{"d_model": 192, "d_mlp": 384, "vocab_size": 512, "norm_place": "peri", "norm_eps": 1e-06, "positions": "rope", "rope_fraction": 1.0, "qk_norm": false, "attn_scale": 0.177, "init_std_down": 0.00686, "lr_mult_down": 3.0, "lr_head": 0.00484, "final_lr_fraction": 0.0, "steps": 11127}
MLP neurons of a small language model. Each row is named by its layer, matrix (down: output weights) and neuron, and shows model dimensions 0-191. Each number is 500 + 25 x the weight over its row's rms, rounded and kept within 0 to 999. Numbers have three digits each. A neuron's up and down rows have the sign that makes its largest values positive.
After each neuron's rows, "fires before" lists the tokens most often just after its 100 highest values on Wikipedia text that the model never trained on.

L6.down265:510481529515491528485539485468476504499554542469493511504437484510503535512540475508548510452521491483506480480537487507526457536477503516466518458548547512511484508509511501454512491494544510496495472516479461516471454472504500506509522498466516497496506504518524488513518462526484502483466481507446502514518510497562489518521486484558503463496499510507457539529547547478481483505460544521518534472518489474562543520566523532466531536512495486497519510513491494497511496501488504512484535511514501525483482538518480536502502512496523455509486514535503485513507492519506505482
fires before: " a", " the", " b", " ", " p", " re"

L7.down171:520502485479513492493475493526481482535518487508501533532534492458548510499538513524518492503463502518463474483502486500485458442459521502453529501503480527465492497502519484475488482570513456505481481466427513505504505462449513523480490497472490528512496531515474494494500476525518511476461521520450495537470483530531462474497488507477477477513493527434469478535528501494530535473497457472502483512489432463467471514495521500461527502515518473516516498498467519533444517493478490533511486532478491553520480465507498500483512502474507490484522533506519496485487479477492500505
fires before: "iv", "it", ")"

L6.down103:508528473504564505525504499508533505514491518541496508484505530533492488540466492483473505518517505514521525475510472548486525484494486505462545528515537483478522484494532530522530494547462482483499491517495515537501561470515474522491488459533524477489498462523517495492486517499477487483424469503490535537511452481509475503513480489466531512484537499524489489451554528520497539491522498513491466487462464538532529502487480535515452520498526504495562479507495499534533527519492493518509531507504427499476494491529507479519492538495509505507529498558480510485507512487500528527
fires before: "p", " |", ",", " of", " and", ":"

L4.down140:502488480471492503472499484477485481505465478523496530522494523519503477529506494498495556495482496499466498506525510488513488481547514458511485500505533485467537524499493494526507512515491468507489471530514499532460511461521509505463515537510488466481471491474496541497495491482516555528528473468527505500510525496503532508487509507479474552496519460515537499479490511544480458509480467526510497500547524546494540513499443490457467531476543489535495468500501469535559506503572483508497457536558517501538460463461510519523516529531496496483507520485487469506549536511484532524
fires before: "as", "ad", "im", "igh", "om", "at"

L8.down199:476529473471533476480554504531488493450485519494448460497490499499450475450454519458515510497459532513486530463512483553508492498463500510513525525484492535520492514467477517503492484524479518501481518483496524502499514516488512452485490487550515459474506533510478474494528526519456522477511521491479462534489480499541531489497505507507500506473496513480539484513511509497508515513486490542459523506528533503549520493479491476477482460457492538507503494508507479518493518515429485470531495541500473473526478540512507517532514525535524478459497524517530487510568474525507547505
fires before: "er", "f", "or", "ant", "ess", "l"

L8.down274:511493504510500551488486502502489535485497552483473532503502476496486501505506475445520539445514525519474486500499480494497526509457481510517514563488480507532518510521501504553488525571481459510510486468484477481542551508500505527519509454457478504530482499545531497530510466504500533465453489503469499505518463537515515506499461536472487499504520556482470518472537473543504523460518495532486551489494466505499467493506484456495503490503492501501511497461469492487514470477502462499509519508491521556506489495467471482514464529505505494484515467491478454564497474506524513517
fires before: "it", "ity", "iv", "|", "ion"

L4.down132:471509478515533537496541508512505484541547477515473522478548511472502476497508512509486517505456464538485500493480458520510504507492513498504533489544533526480506506516526535495462472523491488474496493435535513485518479573509513492529484520451484487514541456508455453526481509514477458502490485514494491484501474546518501487497490462536571501506488519508484526487488505477501482512479523527484543519505510466522499531487453461510467489477527496473480492520511553493500496487501462501501524505505520465483535470496500527462491506454460474500505493450472510473499498444470488530
fires before: "m", "on", "a", "an", "b"

L6.down31:498523477488493490549549461465485431497526521503478518514549495499489465493515486534492499510523491507495471521475510522495507520527474441529516534470474471460529490512495502504467544532504511476529524465506513498489509526449478511495515528485455469515524513473478543481478490545466509489473521516545500480516487512526486483488534486461471484559486537527485452523478475479492424497504475502514499510510525478455486480481503503498497558480490464531498472527465489514486490520500487479504524495474495548481514483494500480531507502520517502447495471482550515474522496478484540494
fires before: "v", "ies", "o", "m", "ation", "al"

L6.down40:498465516508483478501523498474507494468466519483497473453507516499496503571503476494496519513497470511504494485487539477526425499501536464515511452477522481510509462503486486518547474449511520495470477468530494512483507459497526460507476539537502512508490513493479480484509467521532551503520485497509495525509515505442542515498492492527519480537529489479500465523478530536492450526474473486550504524486492497504531473492535533461463508507488524463524505510511500538535519482551474483482471515539472526535491518488471497531502512547529502511477531469502449535534494521496526502
fires before: "as", "im", "ad", "av", "igh", "on"

L4.down131:522535471487492521497499477477524501492500500518488513489501513498538484549507474496494448478504473517532496456541484544516516531499465508495483498430517543498499512541506497472490457501498470458504500491505502477490497530500524497497459463474516506511501479539535478478526464516518512558518471506476468461501499494490499499498488502511543510478450444507507518484491526503499521521522453489524492520504509457491495522500523525507527494473483525485501471496508461463509506471451479473551463470489449473470524477497499564497500518444496508533509464442528476465455461505496492479
fires before: "2", "4", "8", "7", "3"

L6.down83:517525479489517460494522541448516516486499513486510498486483491529510487502516511475502493490537515508468500473480501445489538531511543465520501501486521456492497535518444501501544508495491503503470517506509506467529502482508497525489526515517476512567505464516522496512465502518476506542458489533486485483491426472516533441452448468492501521493562489499527487518505475504494518450532469488474547493552479530480490520461485521483535484494509503492482460481476484495469486483470517517544472493557510500522483496479483536525496503521503498506536483493509506519518530537513451513
fires before: "ct", "ion", "c", "es", "ter", "t"

L8.down93:521502501491475497470538472478528499528490499483508504493462447457545491497510471525538508510485497454465502498522506492515530494510457509463494506456480524491508453505489476506489546547519474520509538520525535509500446491496490509468481477492469459468508523481510546509535481496483517436487528521495483529465527485484478495476473534474542488469540476530477472556454456492481488508507460479527542480560536502493510507494482492456469539486520504508513524470504498514493485504500500535528484470489498474482517511491487529529481505492523445475535496491512481474468476525483471483
fires before: ",", " |", " (", "\n", " and", "."

L8.down370:497536500540524537497452500470514501498527488540462512536512489505482490492446502500526502529507500483570555510516511510518442460482514480492482522543478457473489466496525555456517491534490494502513466510501524486506483462485504490480510479517500474510475496515496478564485524492492494495509538488471511502514501495508479551497476545500515469488457500505505485491484489531537516450508470507453479528445501482438551518465487470503512447536459488510516498495504506519489456507485515483498488522480486507502496478528500521499526516486493546499492534492461508528514479501550544499
fires before: " a", " an", " the", " be", " p"

L4.down230:456497490489506487520457489481505496527469534506451499488488508499510455488518491539514513531490515505500516521515493530483536496520505486504530486486481482549494523526532507467496493469480444496469537517482473518515447478488492506485510513557490495540495492500489447502506489474488491497466490525501449485496510514494500570508509539465454503469491526508506465478443511554485490501547501511500508484493490506496467527501504523503454515532517487491469451496522520544510492498534501492526541471507464539525544469527511430488489489506515497483505523536515538432505525501468470519
fires before: "p", "d", "|---|---", "ar"

L7.down359:453496469502502490494528462516500485479542466477448488528528514497518515548477516515505523542504542508483507503519505525505460470480445525509477465483496507508454535483500498508497506542478523502447494513509457502482524516476560530473481480511461532513511505511488504518466500565550491502497450436473487486488489465471519533553524476497459513510482491471528516500495511530535535458489491523484497538497493496464500550496517525482528488507536495483523482474500491536532511516496484520463495546508498517497477515487467490532488487515480500446550507488514536501511498470488496511
fires before: "as", "ad", "g", "f", "v", "av"

L6.down352:480481545488522462526503499504477441509537504504490507502549453498486468505465499474489484532498508493522471521498505441526501482534505517477539554508492533476501516531525526523450523548476543453511510490498543522471478522480541522508502484476507472494487508506544488515513495494500511494479502518491459511484494504520488498513490529493523501495508546545441513548506473524491491461521508465476515551505494498563516488466484508547478526487486481523555436492502524502491510494475478539482498477514517496478523465482540512477502476490539494482529477486492478476484485550481482510
fires before: " |", ",", ";", " is", " and"

L6.down273:483527515526471445514496509525555485473506494520545453483490444501469511467506513503536478521535514487503500428526518479467536472496482456485528468465514532443514475504499497500518530518540444526487523510489533512500449499523525505493534507491494496507501484529519504498488516484513454517528558477487529496490505483515529508462459498480496502518511506512500526557495486491476508499502499483520491502511497483508494470528489478542490486523498492465470546479459470488499501501478572475488432491503502505520506510506513485469473540522540552521507482521522488503501545485503516527
fires before: "|", "-", " ", "in", "|---"

L3.down370:518484488489503467507507441533458511475489526484521485486462483466511480472491481542506505503507504517511465461526498534530491480453454496499498499491501488482484531492484505488508541465462500525524498500511510507486486512521561495508481498463479474479527501522484466530509523517455488515527529546520469450527485509480495534495539468509524551483493510504467505525499515499517480499506538511496492547504500482498465469533469496474511500499495546500466505461474542465508451502522467503509524435556496504480485526558483500499505508500495476548463508430469512507471516493496546530
fires before: "ay", "ac", ";", " |", "es", "an"

L4.down189:503469486519463464544499496486476450495487503479474508470525519484476507550520504500470510487465476501468516571488503469516494489510488503474497550481500486513508508518479516534522492494521493484495507522521485468490501529528541506514499554511509506503523561498476525558488491513560488517488493521523505544500459503470519494469481543467475515477517468459529539522546517477468505472499515517539530467495498446476461487485471537497541479533517459475545492528511492495487502487499516460483495488516482582473509489515533471486503482495465502474488531491496539483488497483529508510
fires before: "8", "7", "2", "4", "5", "1"

L8.down359:486507539558496460498524484511525500461507539483516560479515485475474500501506503504457517518501496482480505539472470492499551503524517500519510530558477481503499484500536548487531465501494526544535488482462512497516480473474503502509496515493472569510538472530487508476483514490490547496507483478471497492487488499511525534493462520511488480488477461511457493473522512486511526494496522482539507527471487443508438481490480530489503492532513493519517510559502501483526494486467525486509474497438559532506506472478514512534467454523498512455471509480516529453492489505479484467
fires before: " |", "–", " |\n"

L4.down302:468529478492493476503504500488527538518512495492464454487532535471469476458510520495530532523481514504473473514520481527492508528508486488479538504483490452505489461551513518463534523522507514484515518500503501495493550482459508540553524511465512505510510454449477503478487474502520506504479458498532518444515488531495484515468514474475490490496473515474470510491531485526484498483455509482509556551509515464498477489491458535507497450479502487490519511511497504527501539469511537532506438499525462486481517490461511503538472512524527458500554502530460491552486507525516498474
fires before: "nt", "p", "n", "r", "b", "ld"

L3.down274:484483533494522471485482491507496489485480448516462522489480477486520461502467497474486504459438505471486486462490526479520454520495493422555492494533493513517524525515502499532553493491513515534470458482512541479480507519497503516534518507450500456504518538515524497561463498521518462464492456523513497524531458508510524481518498541482511462476539528482495536504489495504506507507486499491440532484496522476484513512523492521501490483542521447494509481503543478489448520468532498507496545488485506490537490498531472517535493469477524511472525524512485490526516472499521485480
fires before: "m", "at", "ip", "ing", " in", "ation"

L8.down5:525516516448528465464519517499531484476505510459504467515545496485512494534533498526549503496486475505498531464485466530501471452545502512507495457535512504518458518494494514489470488503459521545480438494484505486502449497531515520537505504517507529501526447466532491448503517485483504486472487511484513488480479487491471498507499502481503502503500463493533566520513509470500532485483490463529490498463516524502483472460508524502509497498500529489438491436492503525478482536522504437447520519475517503514458460500478543481480489493522446497508486472517523491508526519488514488
fires before: "g", "ct", "4", "th", "3", "ard"

L6.down225:540543481494476530508499466510481440526515489555475500458554497486498488495469523497499483468522492499552505469485477549450488498501487472495519486485539467478522523502493500488495508507500482527503512500436510498516452470438499508494509480526487497496496459529526486480468506461480494496516510480535480514505454483506536505491468509485537505521454516499522454478512509529478457515524485506509505486471531487492510491498454502528485511554488494493482510472530528517519494448506486494525523449479511485515475439475495468500476497486517533525452526525532455462504516536531501490
fires before: "n", "an"

L3.down58:474486511520499477533476501465459501517532464524554498536487490505505485476551507501530478529523495514515504502552457444497530523488493503476496527463534508556527488511450476482479531524484489498515522495508478512538510514497477502514474485514502443477473500493499467503464528488477523547497514532527519525488542508458493495514518526488519481509505547541511500494488519477481500460522574483503499496486498487474484521446463482503498513502475502444521504523531500503460513503493529476551554509495519531514507511506546526509489506510465480516476525445471474534461483513523502516
fires before: "ion", "ed", "i", " V", ",", "ure"

L7.down173:501517492542531472508512503446496478512494520522492527509516532492477465467488510486540459540549449482483537505526529486503565485522468487501460507460517511518525520512486515495487498522505479481519503468499474542450468474463543465473535498512476466471490474514513473504500488493461495509500523494444467525499532548515524506518492500486474482514500470516509468502509487507527515485513524548512510498517500468450511476494490506477517508485525449513510486493528522505498519501508507539538515528584471477514470470505493522475526532472485516479494503500505532476499474565523503550
fires before: "ing", "ed", "e", "ent", "ion", "es"

L7.down222:514464514506502570479499502443518480491484504515472490473502485494548492509454478533493503519503486479467459528489498479470515467538509504509525501508461507508525507464516530504500508475452506501529507476510514507485514499488474502501472490486453473496502518487515501521512487497547450552482493508524481552496535473520542506477493499493505485477580502503516504532478488491457526528477522477463486534504477532519520481472511473444435515476499536468514550517521508460450513511509498493519494444489500474448495480539518503493517520522487504513506513482513518513491457502498469441
fires before: ",", "\n", ".", " |", " and", " in"

L3.down326:532516464461481509478505498516488459484499530503514515571451500485454488533508519558487490458443513531499494538472471474521469515506498518505496522498494458514490551510504524491507491521478464477492534498473501488481447549517505530497494545462566516510554505505539524532499501500542449505506524507475480526504529493508478513458490533479514479504502539490469498515478518459504493478521536490521495520461489531485526489527468508517571533543515504487516501489474535522497497488444509508520495493512483482484486475524521507506476509484497485458522496485494481461502508481497535478
fires before: "8", "7", "4", "3", "6", "0"

L6.down264:447468476493504489493431504539526507504500516514474500404521501481506465530514466499527531524515496506491480489512508532460496516505517492480537529505507479509470513491458432504512508526488532495496511496506454483526525525507489514492531499479512498490514468485523580495482540506502509493488495488473462517490471538485494456483470481489501529463514508490476506526490496491531510465503455529489504465531531483517498553483491504536495514504524508460464487503537527508485522520482500543513497548523522506518491500469481489500504480467496548519516503475528493423499490536478476471
fires before: "ter", "c", "f", "ric", "ad"

L8.down115:447499465512556514475479487507493476467517501531513497518509535524463526528487476499497485485489509547472534525510510498489487533484507428511520497502510499487558501458466536493522494507503491486479507522520523498486511486520520493490556476580501530501480508492438530478511516500497499508513525483504509413514507505476487531461484497497504557514517488481520477492479530505494476534525433503533509533524477534490492546478493540515525467506501486482490530501475504473545477442507526498493452493534473519504498501481475511492492506533502525514505481450515513500526484492514534496
fires before: "ad", "as", "im", "av", "ire", "it"

L8.down282:454519502468490504477453502523501500503513505523515463484482486462443515466507493476500497470440461506531477523513516540501547540482518509511483510479547481524474520522478505475479506474492509482475548505482479489514527502513496505506474472481498498476474500539481513494501539474489534484530483479502462538449545478469509505530492509504453466490462478460504520517505468542499497461525503503532510511541577479473491534514476497527491490532526506553524497508475530484531493538513516498509507499509478447512527516502544489484478497497518579512532541503492481485507533510493490512
fires before: "on", "re", "ur", "il"

L8.down36:485469496497506552498513465553557497477473457499493466453520503503511511484473452526507473502467506446558494543536492509498541472472555500435509539458471473461518477547508478511505503494498499508525460485498495539478530482512495500487498494464475536475492515495481473538517495491537486530460496508496502495497480510489512478505494502471498520507518483505526516512478483508443490518492470498473498453467493506498522481502481528460485495535465506500488526568467526499502458499503463500512520485493513483449497493527478466532499492492473512509544475526499486544507466476499520533
fires before: " |", ",", ".", " and", ".\n\n"

L8.down353:486493461493483471460542528508525504488470537491503502526458520484542476518488511489524505453496479501497539515515514500562491488474471487502503491486488482511534553493493497480503518481482541477514561494502489508515500481496536482543500498521550478483512517521490527472525499522473501492508539458446548523527473490482528463551468509541523530529524492560531479478487489484513502491477476559506488502517486504471494487489506519511516497484518531520517495512514477504498440513517512493484464506471491477471492507467466456466514502500466485493582496537511534512530541462494508525
fires before: "y", "o", "il", "x", "i", "ac"

L7.down70:531478509470484516502498524499496488539502531556474526496498511571517531525476456516518492524515508454534530504524523520516513502441526432460489477538549462495456472511532486470516500514510484508477487464535493518518504503527528526492467489512500511494476487494473561504491516476496482519456487495510506526507536487536524504462480537513550529489550534496492504555484532498522516521492516479479463498464516501497503551495497535511550468515492491522524493496497485503467515489484539474506524519492495529525507543497500524465504503506475525491516523499531471521504465494498531448
fires before: " a", "s", " the", " p"

L8.down297:511503471481460486530486495470529467537491471485520520508495503480505472508503498521531454507515514494490477496563501524503454506449463458506502491490475483487472496474491512481494513502493542475451500543524508529522492466500494483513514490493441518484517511560479485494523493513501567539474489493522513476477492547530509481490510473439524467456478495502524490493504561516488498539543515521508516466512526428478525492489505496468500458511472477468485516492499513481511504493484492489513515486481475507498519527477446529502506535466509516434557527461501524516485476512477493500
fires before: "0", "7", "2", "3", "1", "9"

L3.down134:528510471471472501523459483518499506479529515504523527436495474467497488475536524517487477488548503515468500486477440479523512474477513486525472483503481468488535517459534499459526527508451477524437507472491518496503499506470525469518492549496505466488480506513503536496498479536462448461511492525487475489460466497522550476502456511471516482504528524476491496498487529532484486539518446464485515506528484528476484480512526479491501527481455499468505501488513506459535492524536513467463537535492531516521487511513514493496470434523504534524507513501512468502492522516528516526
fires before: "l", "d", "og", "as", "t"

L7.down340:535463508503499530489529467507518474465490477457494505510470537535520536506508519519464496499485481514447514462486522501522492497498572532491466551496528508485535496526475529513508501508490489500470488507515514528500487505562456505485457492478497509513547488521544528495500499525487492525533457502499500519503508499470504509506542490483483514500468479478509513465489507490510529477514440529528535543557526530544530495475516552490513470487497501487528526475530496519489445511515524487505457470458502531546482470471427493506489506519499504516477517469494502518496503462512490460
fires before: "ter", " the", "t", "on", "\n\n"

L3.down115:462453495503506466503472504493470503500472481512482483490502485501514507515512496494514510543495447457527523544514453478467480501531497459498518488494522533530507474518528468491520470487503550485521527489500505512477534509481476506502477532531465553490527526519428498534473516472528492480484486454477526488489525540464524524501513511491508501516471516501475499507508462504487454489477549494526501514466472513514520467515501557475504536486512504495510509532529494569486476442547526496507514496436499500478490506526475510471499519517459466515506488527518482489506536443532481506
fires before: " is", ",", " |", "\n\n", " the", " A"

L4.down66:532469479466466505475497483495496507512510462495522505495482472496465479528498507523517506502496507513479439522496474500496511500491464484502497487497498516485507479494473528455485578480455465471518490528529537483505487498498517509508515507504485515453470523489494501495485483467458468551464548528480545500493523524508485489459493522513511461481496527468507491482514535473401477522519522493499502519504488490507492528507538489533505487531448453505509504498516547453498490487441492506519461492514459545538534534481509485515483455463514543475528472462508478503481500499495511493
fires before: "y", "t", "ic", "l", "h", "id"

L3.down87:512495487518481532506489517501537463504531495490481522487504492519511497516491533477459481490556511521515487539499526498444464512505527501483494510535493528466463511507519463502508482542518479518536495407476469462500449519509456523457486515553471516495544510535486496489451499475507487504490466534526516508507484487521473485488497494436497484515499467523535473522450467505465480553516495493536519512445508523501516515525482484506493514537510524520533467478504517526536509514511507531465502457461516523497476500481554511506481490497479529493531482481524487524528497516511520480
fires before: "n", "t", "I", "m"

L6.down251:489541468477491470497486471511512487529525493530498501497505497531553493493521524484528539509496538532498475480520493496504506469499433484513541515498484481469523531525477515474503459562484498503497486502543477529483542523480500465495467520495507497491588538504482536499520511539482501509485527469500497473484494425497542504521493510501486487466466514476470511521510516494454490483496514518474496538532478523500545504483462447480453503518487546493520520510460527484539472519490481502465478479479510498473491472495484491519524510476516482442488483488477510484545508509528484459
fires before: "as", "ct", "v", "ment"

L3.down375:499470539478467519463478513481497482491492489479496490484478519508507474491526490521504485502445517507523482507522509509477504488505511506546491487503538493520531522500484505515525508480506497471502519480481513506485472508481489493506504436458481488493455508517473491534485496502493464526471513516498476512493520513434475488482431456455494528486523490468501462514488488501508435526476497498461560526488453496517526485474518508512480524516459432462497531497501512460522549480476499500507539493500569495469493492472458487513486468521531522466529438545519467466505473481482491482
fires before: "st", "m", " in", "el", "il"

L7.down318:544484446480492542505506528475478498497469528548505514516421523512519476516476492487469505471494493487530500528492549476528493547538532525501510488509494474513490501512474475521506468460479512448526494451492504507488539489504512500538502475519499476538509536492511451540514451492499528538508506485493550513487468501490511453520501503491519522486508513503495520529495490499461444528529510486542487531456509491465504528515482498499485491492493549470519483482469525535465469463472505507498527448506511456449546486502478500523488505492497492516497541461489508532532487483537507505
fires before: "e", "er", "ing", "gh", "t", "se"

L4.down208:529525489496503507522499514451479520528510486516473519541525460489537517510510520489517510530486515474548491472514511459461448501494515476534512555457507464521497497509498526513551505507486477513485501514500460460471532467505473516526494545500540526511509578527460462514521479517498482474502494479491527486504498489499466497533507514511541455518468511497511534508507489477500494460474492477477511492475526528475530509508488511517491500467485494481563502485476506476453496487480464504513520469536494499505477505505496503557513503512524468509510509537485458578524500540543449497
fires before: "p", "ec", "t", "e", "o", "ac"

L8.down334:488513453526477493494496524503487495486504491509460477511524527544444529508455465516450466471477499564481494494489497537519535505510504503490486524484478517502478509500490486500505538542527499523490478482481488485518481508507492460532517492463523528518457486487529517463483504476533468485469523446525494502467532464473473491473515519449484490502474497496468513496529542499470535542526469486537478535454512499499478514489503518532519494464445556502470460490490488520482492508476467454507482489475501493471482469489502468486449513515484495480488551448529473516484507490514543490
fires before: "1", "0", "2", "4", "3", "5"

L8.down239:491501552542510497480486536537518519509500465449530501466488539475503477449486474473470528501451536504508487520485528517461506513473523504525532497499454514448488495507500507520474481484493510503537495468525500461520457514477470520525502466499506509526473511497521469528502503534523447474479484501541519448491459478469490514440489494491522533510484510502492519462455512531477499558494451502487512511479471509510473457486537485527523484506496525559488513510502500489516500461470512520469453453495493505464562485496497501527472512500499542505505508526514472493507507513500490462
fires before: "re", "n", ","

L7.down42:473543513536501505477480494486522492488526505476493495469538507520494462501548502509517501500513518536500472453514494511456533500495489434492514510531464479518476517550508505497531497497494501527464499508530496467539491474476519516534492514473495533549517495497499474487529457511497512454445514569502480505503501496535522523497481480481497500460510525487495489508518470526486524527499509447485488455484515508486502534497523477448517491558494509454489526510452550501498496509456513471502537506531540530484497552479490540526460552476512530495505513506512492497495488497554456506
fires before: "ou", "e", "it", "d", "m", "."

L8.down83:502505505478481486526507495476494507527526512487434475495445518502519519553493485517479516489544491488493505494461488464492465511526526530496456480484480503552536484539457496506540486495470490494468511480480509486528485521493477509485525516478505515529491541542531484498508405477500515506481499533520510471510516475479496487521492491510559449533544503544478488501473488505504467481530527508511513473518516479482495485476524525561502515497511530538523532494530530528463515510476498492502524484524489468496480484466490509560509479512519472516528521438470475507507465492469473519
fires before: "t", "th", "e", "v"

L3.down88:445500469488463483522541492476502508509510480490524520543494489467469517535479505526507517504476497535486504472521510538520534494444492505537463552518483481478508485464472501495520518521533519525463506480499539480508432519499464481505482479507462482484482519509503517451506516460483470534519461515493498520486496509455501505491491514499520490515514485547526544502516490526503536474510542533506513529540466522500484496468540510472488523522496572521501523529487505495513475468471514516466461485524464475542519515501493459488516438486514562500511502494504491494531536523527512524
fires before: "on", "re", "h", "ur", "id"

L4.down77:466490562495508505505540514477478486506528475510477481563497481492499511477500537478531504493491491490508561493502522519485497488465471510525506527502487462451534469531479511494523509560521510532503467495507529535487516504508503511536491501533473529512524511495509547574513485440489494523504483536462530508526519448524532491515507529531502524466531529488500488488509516481482462517490498531465515509510546520477508475510490493504474480474466512517465450481499462519480526542486515468509470457510531505484483495495535481497494462482483481516490448489475491508494554532479511546
fires before: "am", "x", "le", "m"

L8.down172:487496480479524506509508518526464470538485498495485491477466456473504513478452514520529500451512523506544528464448518504501517503461450466503514461499478473514542534486491540475460482498494464497506488495455530513514500496483515478471482494489481495468480514496504494492484498531487491510522470527470487459483519476487517477490499484482525494448506435488510498499537567482470497558510538500457473489485564489490509461518492535473509496515494501526469459490507513533514511461483503534486543492484507485519484541508478544534460496490512462505503494452467522495512490475457515538
fires before: "ay", "ac", "an", "at", "un"

L6.down51:478535543477492519510524483504509525495506476480500458461483489469539525501507496511501501496506540478473468508498499471515521468487496517485488486483498485531491533505522528513500560505497509488515495525490534479462510509454524502520485482506509495491537499499536481518480462526501453489516481543546476483509516504540515548457525490480435468407549486501507514547506486497490535477523519471458528515510487556537494489484501474469504538438523460500478488525503522507488471513511450502482485454485462480476506500522510493511507463503493528502500519512527462492489562500480499493
fires before: " |", "og", ",", ".", "l", "n"

L8.down262:517459493504477529526508471497520456465504475470511501518513495468508474513492478509521481493460522515493518506469509501498471543473505518528503518475512487510538501480501516495530519519464516505452511503488490519502507534489490525533457494449461495530511515502468491520529550494533497525497480466494482519548518505513551469513465475513518521548489546492531524466481489516506473484490482510509574547554490511472491488508506465479516464483542557488501494504510520526510498493483448474480484530479495552459487502457509492464483485510454492479515476477494523473499550449489542466
fires before: "at", "ation", "k", "ic", "al", "ion"

L8.down344:480488491472538475480522443558521477509489512507500494509537501485493489493453562464506468490484505520499510504512485507508467491489514495470445496522538480497510509519518487464491509539493523517520504513536545455527473450527469481497499508499479483507530534480462488492522516506482521472508465549516462475544510503535501524510471494503455459465498479508502483449527528468511516479508497493443512497459547484494510491514485547536539478488542445481533491453491522524495495459488518491522468501506560511513493478468501508496524522447481487488510483497466518506483515502492516466
fires before: "i", "im", "m", "s", "f", "t"

L4.down146:470561496504498487493523507486442501514498487510489505502504507477469501470469486472495474447493475495519509515472507519475486472499501532492493505518517519475494503505512531489472533527494500510461514509460570532488495485525477497474495539479483500479567501534511517502492537556563538489521495518486475550486501492499531512542460530479522490488488502501471493502496496530471506514504569506511564493488510462536485466481490506476513508538495568547471495519511466521492478528486473531490522457480476518492502525475470518500451496506496515477508471500492493493493475509470528430
fires before: "ions", "h", "ion", "er", "l", "res"

L6.down363:482517532471534464502463463469487538492508530495497488516489518475507488501483507496464495498538508481476498468504495453508547520516515473523452534529481519487519505471503513451517522481502492546577545485491500487535510509513489527511514488448509481534498490528501485467499493492457519472513524488444468485536508498488487533476455516549453483537503536517460494511498530528481514458496483492507506538558511484443479472502482468468485506500510493480487499519465516488512457482543510478497476509494519540516472478520512514488462506526523509471515503449486492481510465539497537470
fires before: " |", " |\n", "9", "1", "8", "3"

L3.down238:499538504526514525528469472453489509455475483521492526479502470531511480543491486487471511455520497493507480480534499496508520490470525472525503517504473470523513502496515508492527478464476482535452487474470493466453529468507470510508481542509501486493529532546432516509505461476513486491520532490473492527493514487480519499486435526468518544460474533519525506479518531491467507551477487525475541508497536524504542510495516503511498515499505444523477520531508476488493490545495533494512530508512519547519492521549484492471518500492509526525497510563487468534486453534499534477
fires before: "p", "t", "ist", "h", "am", "ec"

L8.down357:524516496499497522486534510498503519504508522499486483528494494537470527493515482482536511502505530497518468519521509537507480489502534497477498472486490509464537503522490443465518511484438459459518472553473563513530540481513515521480503465518482466528536451491501524503474473519520478482469484513470492504510515487473519505487500449470498479473516474490475447509524463467534520546510496511467468519513512485444506486489516510473486463506530496485481515526471501522517503452479447530470525490496511524455492551493504542476474550519472563526495510503486479460511474488488497490
fires before: "ou", "p", "il", "d", "le", "ic"

L8.down158:462500556478446524489524542483506511496492485502504489509521486490503533530494514470505514490508516484489483504519477528532518498488493528529529486497500506496505481487524491462507436539508517509473514538489490426530517551503487486494464460507489461508536517487465481477557493479499488470545514514503526539525556487512483530525503451497519489506517514514517506485431514484529480518477510448495503507477555505511475503496514495487498507428480558462527472515472535510490547527498518518508500469495541503462556508506498498498508480519511534447500489470497501500521495471478507497
fires before: "am", "le", ":", "x", "s", "d"